MLP neurons of a small language model. Each row is named by its layer, matrix (up: input weights; down: output weights) and neuron, and shows model dimensions 160-223. Each number is 128 + 32 x the weight over its row's rms, rounded and kept within 0 to 255.
After each neuron's rows, "fires after" lists the tokens most often just before its 100 highest values on Wikipedia text that the model never trained on.

L2.up2506 [107 203  97 157 115 150  44 127 117 118 123 124 150 145 128 121 155 176 160 103  94 136  96 131 148 109 180  92 133 140 147 103  85 161 162 143 123 138 101 148 115 138  84 102 118 155 111 144 135 136 184 187 178 148 149 130 112 136 109 140 152 141 130 180]
L2.down2506 [142  72 147 120 133  85 163 120  73 132 168 146 162  87 109 107 141 151  97 140 103 132 122 110  89  92 129 162 139 162 144 175 161 136 122 129 121 125 108  86  47 164 132 210 130 140 149 122 111 157  68 162 108 100 146 176  83 127 153  79 154 193 108  85]
fires after: " the", " The", " this", " Di"

L2.up2417 [119  88 130 140 100 146 153  81 169 181  79 159 119 148 128  84 104 134 160 165 108 108 100 102 126 129 122 149 117  66 115 132 147  83 175 143 150 217 124  89 158  85 117 135  85  72 130 109 119 124  63 104 167 150 133 122 138 207  93 104 139 164 125 131]
L2.down2417 [128 114 115 106 127 140  84 133 146 100 137 126  83 166 150 145 157 109 103 126 135  94 138 175 148 127 137 123 178 218  90 101 108 154 153 149 132 122 204 179 116 151 136  81  78 190  82 178 133 125 188 159 117  84 135 143 105 136  94 141 115 148 112 158]
fires after: " the", "The", " The", "'s"

L2.up1801 [148 106 155 144 163 160  90 190 101 170 112 162 179 129 186 135 135 107 147 109 135 100 151  93 143 181  63 147 119 143 127  94 142 166 119 177 151 114 123  83 144 129 154 134 130 133 145 117 160 135 144 124 113 132  99 110 180 184  75 219 161 115 130  75]
L2.down1801 [137 149 131 120  62 124 136 112 149 140 164 104  67  96 102 113 105 166  63 125  96 102  95 122 117 105 156  95  98 126  98 166 115 108 182  81 118 124 187 143 115 118  89 113  96 149 145 115  71 156 134 140 157 101 127 121  99 108 158 104 119 129 146 161]
fires after: "\n", " a", "|---|---|---|---", "==="

L2.up1862 [135 112 155 141  87 149 111 103 147 124  94 176 120  42 153  98 113 155  52 181  71 110 107 108 124 111 134 124 109 118 104 141 114 149 146 176 139 107  92  86 101  63 116  92  57  51 117 171 154  98 152 161  89 131 179 116 132 202 156 133 152 136 167 147]
L2.down1862 [142 182 156  98 190 100 132 119  68 158 131 118 154 196 138 136 112 132 194  82 210 144 138 138  86 115 134 135 116  85 126 136 156 136 128  66 151 142 161 115 121 190 106 164 126 171 169 123  77 170  93 122 146 122 145 185  87  35 129  92 131 124 117 170]
fires after: " the", " The", " these"

L2.up1642 [101 158 132 134 166 100  42 136 151 116 117 102 110 183 120 134  96 100 186  89 109 183 100 124 175 148 134 149 140 130  87 167 169 203 111 119  69 141 116 136 136 118  92  52 127 162 154  74 182 157 110 125 143 184 166 176 117 198  87 115 112 139 103 156]
L2.down1642 [142 176 117 181  31 115 182  94 108 160  98 175 160  58  88 108 111 129  23 204  87 200 172 127 159 162  91 134 122  80 170 110 144  90 142 111 142 140 139  82 146 212  98 146 122  60 174 118 139 132 151 164 135  90 134 119  95 150 135  97 151 215 132 121]
fires after: " the", " B", " \"A", " The", " M", " this"

L2.up515 [191 152 124 105 127 180 128 148 110 106 126 130 161 120 111  88 101 111 128 126 123 124  99  91 128 138 125 125  99 188 176 139 160 172 169 128 122 106 147  95 123 142  94  89  68 152  92  65 111 167 162  93 122 153 113 135 131 141 164 119 134 136 169 139]
L2.down515 [ 79 127 153 147 183 103 110  78 160 127  91 145  54 130 149 190 152 121 109 118 148 131 112 152 180 147 121 115 135  81  81 110 120  69  78 142 106 129 141 107 150 135 123 171 164  95 126 173 162 123 142 173  84 108 126  85 185 150 110 125 102 127  92 126]
fires after: " the", " B", "d", " The"

L2.up1594 [127 129 105 150 127  97 128  81 210 140 124  95 130 149 169 100  92 116 177 173 103 192 155 165 136 180 127 162 147 115  94 113 161 185  92 163  76 173 107 132 138 100  42 105  83 146 152 179 137 154 186 105 180 130 151 102  77 140 111 163  98 176 122 104]
L2.down1594 [159 150  71 130 138  97 133 180 188 130 141 110 150  75 111 129  89 162  96 132  90 146 129 126  85  78 113 107 100 160 136  85 199 119 117 129 173  98 152 120 117 137 147  56  91 138  95  47 162 112 103 146 143 149  93 138 104 138 112 118 211  70 138 108]
fires after: " the", " The", "The", " T", " a"

L2.up1902 [ 95 122 144 145 175 193 137 110 168 122 114  96 203  92 156 123 148 152 141 105 119 162 151  93 105 124 197 116  73  92  99 127 126 139  49 135 124 130 116  72  90 121 132 132 113 182  97 118 128 145 155 157 178 139 128  51  91  87 150 125 158 152  90 142]
L2.down1902 [148 135 110 184 100  97 111 142 128 131 146 180  63 155  93  91  93 155 168 149 105 147 106 195  95 162  88  93 190 142 166 147 171 130 185 114 113 122 161 162 126 105 104 140 197 117 163 133 123 113 170  74 122 121 109 159 118 147 105 164 103 110 157  81]
fires after: "-", " T", " (19", " G", " le", " B"

L2.up1817 [140 165 112 106  87  89 156  78 133 133  84 137 160  97 114 159 108 147 110 158 118 130  73 150 109 172 132 151 114 125 124 140 195 143 119 126  87 147  93 118 133  88 117 138 119 116 112 154 140 196 123  91 137 135 158 125 125 144 112 128  83 169 110 172]
L2.down1817 [118 146 147 159 209 112 123 170 117 166 104  91 126  99 142 105 132 107 112 116  61 169 177 135 148 157 131 143  55 131  64  67 142 181 132 191 129 113 106 131 234 108 119 114 123 138 132  95 113 143 175 127 136 171 154 141 115 105 118 145 167 125 132 197]
fires after: " a", " the", " The", " bronze"

L2.up126 [151 137 151 157 141 162 136  59 137 145 176 202 120 124 156  83 111  86 144 126 178 144 105  56 122 133 120 152 105 136 149 133 113 124  81 163  87 224 125  95 139 116  76 163  75 153 133 152 103 134 122 151 178 108 155  94  93 159 162  92 115 156  57 187]
L2.down126 [129 126  59  82 145 101  94 124 105  92  54 109 139 111 122 147 185 135  89 165  69 164 115 188 184 121 183 138 163 110 135 109 135 159 116 108 170  65 121 150 134 146 181  81 142  76 147 164 114 127 149  96  58 151 115 147 162 162 110 138 126 106 183 118]
fires after: " the", "|", " The", "\n", "===", "=="

L2.up1972 [140 157 133 138  96 100 132  61 164 127 110 121  78 158  63 156  86 129 129 118 114 144 134  97 137 154 145 138 124 154 131 133 152 165 137 186  62 172 104 120 152  82  60 132 114 188 146 126 106 229  77  99 136 214 133 104 172 151 141  98 112 173 141 151]
L2.down1972 [102 143 155 133 182 151  67 132 120 103 122 144 131  96 178 122 152 109 133 150 141 116 102 138 144 139  87 140 111 127 177 181 136  95 155  59 141 127 180 153 110 105 189 114 148 162 125  97 107  78 178 138 157 105 122 165 123 169 139 145  84  81  97 101]
fires after: " the", " T", " a", " fle"

L2.up605 [145 179 176 134 113 151 118  98 164 165  90 149 107 189  95 105 119 148 156 170 101 134 118 149 161 109 125 182 117 163 145 151 159 138  83 102  86 148 119 143 160  93 171  96 136 129 116 181 100 172 158  74 200 192 171  96 109 190 135 154  75 138  98 164]
L2.down605 [138 101  79  90 211  66 122  99 132  96 113 173 129 111 133 116 159 148 120 142 125  16 160 178 122 161 146  74  50 172  73  94  84 179 165 167 156 151 138 150 136  96 113 116 105 158 120 157 136 134 105 124 145 145  85 156 127  87 121 131 106 102 154 158]
fires after: " the", " a", "\n", " The", " A"

L2.up1731 [ 90 136 144 104 153  86 102 119 187 123 111  82 174 155 110 154 132 136 155 143 189 121  94 117 165 143 110 129  84  42 119 150 130 148 173 134 136 168  91 117 138 128  71  97 101 195 114 152  86 198 108 102 168 144  91 116  92 120 108 130  89 143 133 131]
L2.down1731 [141 122 137 131 133 129 151 140 151  84 137 177  84  65 149 146 109 129 132 154  37 141  98 113  75 116 170  87 126 185 152  76 155 103 104  94 138 137 177 198 144 138 129 117 168  53 159 105 142  62  97 199 141  84 144 136 137  70 118 136 183 110 123 133]
fires after: " the", " a", " A", "'s"

L2.up1820 [134 180  85 182 123 102 105 118 102 151 162  85 115 152 144 104  97 122 126 143  98 132 115 136 102  92  92 151  59  75 158 180 101 118 110 146  79 150 164 110 143  64  84 122 110  94  91 101  61 147 122 105 138 188 139 148 143 161 131  84 109 118 122 123]
L2.down1820 [ 97 112 122 143 141  55 118 128 126 140  84 153 132 161 109 165 155 112 127 127 140 180  95 167 164 188 117 145 173 182 114 101 124 157 155  96 200 118 127 102 122 141 131 135 116 165 191 121 142 157 143  83 161  75 132 199 133  84 122 155 225 119 137 141]
fires after: " a", " A", "u", " League", " professional", " two"

L2.up2160 [182 146 124  84 139 147  91  93 119 123 125 179 174 176 105  91 159 177 168  98  79 182 111  89 192 101 128 154 105 123 138 171 102  96 171 176 134 113 149 130 170  82 111 170  96 123 155  89 105 100 133 129 174 170 145 108 135 124 155 162  94 154  99 118]
L2.down2160 [151 127 165 147 136  78 158 110 104 167  90 155 150 115 182 196  93  89  32 171 145  84 120  92  93 142  85 146 155 150  90 116 121 126 105 120  99 173 139 112  85 145  97 115 209 119  87 141 127 189 123 109  97  32 126 138 110 203  88 141 131 133 158 175]
fires after: " the", " An", " B", " a", " Cal", " New"

L2.up691 [ 80 149 124 119 133 141 131 103 138 152 126 157 150 159 128 106  72 129  85 101  77 130 125 144 216 150  83 148  84 109 124 101 120 112  66 124  39 155 104 110 141  74 157  97 108 143 123 112  77 136 142 122 154 100 150 169  99 135 138  95 162 137 128 133]
L2.down691 [189 135  84 130 121  90  96 122 151  83 157 133 134 106 133 169 169 147 154 132 102 148 191 123  89 102 156 140 120 162 162 139 102 131 175 177 138 145 108  81 143 166 100 178 119 139 108 173  97 164 132 110  92 151 135 174 146 168 115 151 104 137 147 136]
fires after: " the", " end", " T", " New", "|", " |"

L2.up389 [ 82 167 141 144 106 123 147  79 152  95 113 157 149 136 183  69 139 147 123 142  64 142 107  51  76 129  68 190 148 180 125 144 190 155 100  36 101 135 121 120  98 130 118  99 105 128 137 149 101 118 157 142 106 127 157 109  75 150  74 116 101 242 166 125]
L2.down389 [148 104 117  84 181  89 102 104 143 154 102 126 119 133 107 170  83 117  96  85 168 170 129 156 202 112 175 162 127  58 134  92  61 116 160 190 104 145 135 105 153  98 114 160 176 149 102 110 181 152 103 137 149 120  44 173 197 110 152 121 165  96  65 160]
fires after: " the", " a", " J", " B", " T", " The"

L2.up1782 [183 163 113 155 132 139  90  92  89 113 124 226 150 138 180  83 117 101 132 146 144 158  94  95 149 113  98 195 117 140  81 112 125 106 112 122 105 133 126 154  84 137 154 152  97 148 157 138 137 152  97  88 180 181 165  80 147 123 174 104 165 140 105 152]
L2.down1782 [117 114 101 118 167  90 134 102 191 124 114  66 104 122 144 155 174 121  77 180 166 115 136 171 116 111 132 144 170 121 112 129  82 144  80 121 112  55 116 115 123  60  96  77 106 143 151 162  88 148 139 101  99 125  94 165  79 159  83 114  70  74 146 134]
fires after: " |", " a", " the", "|", ":"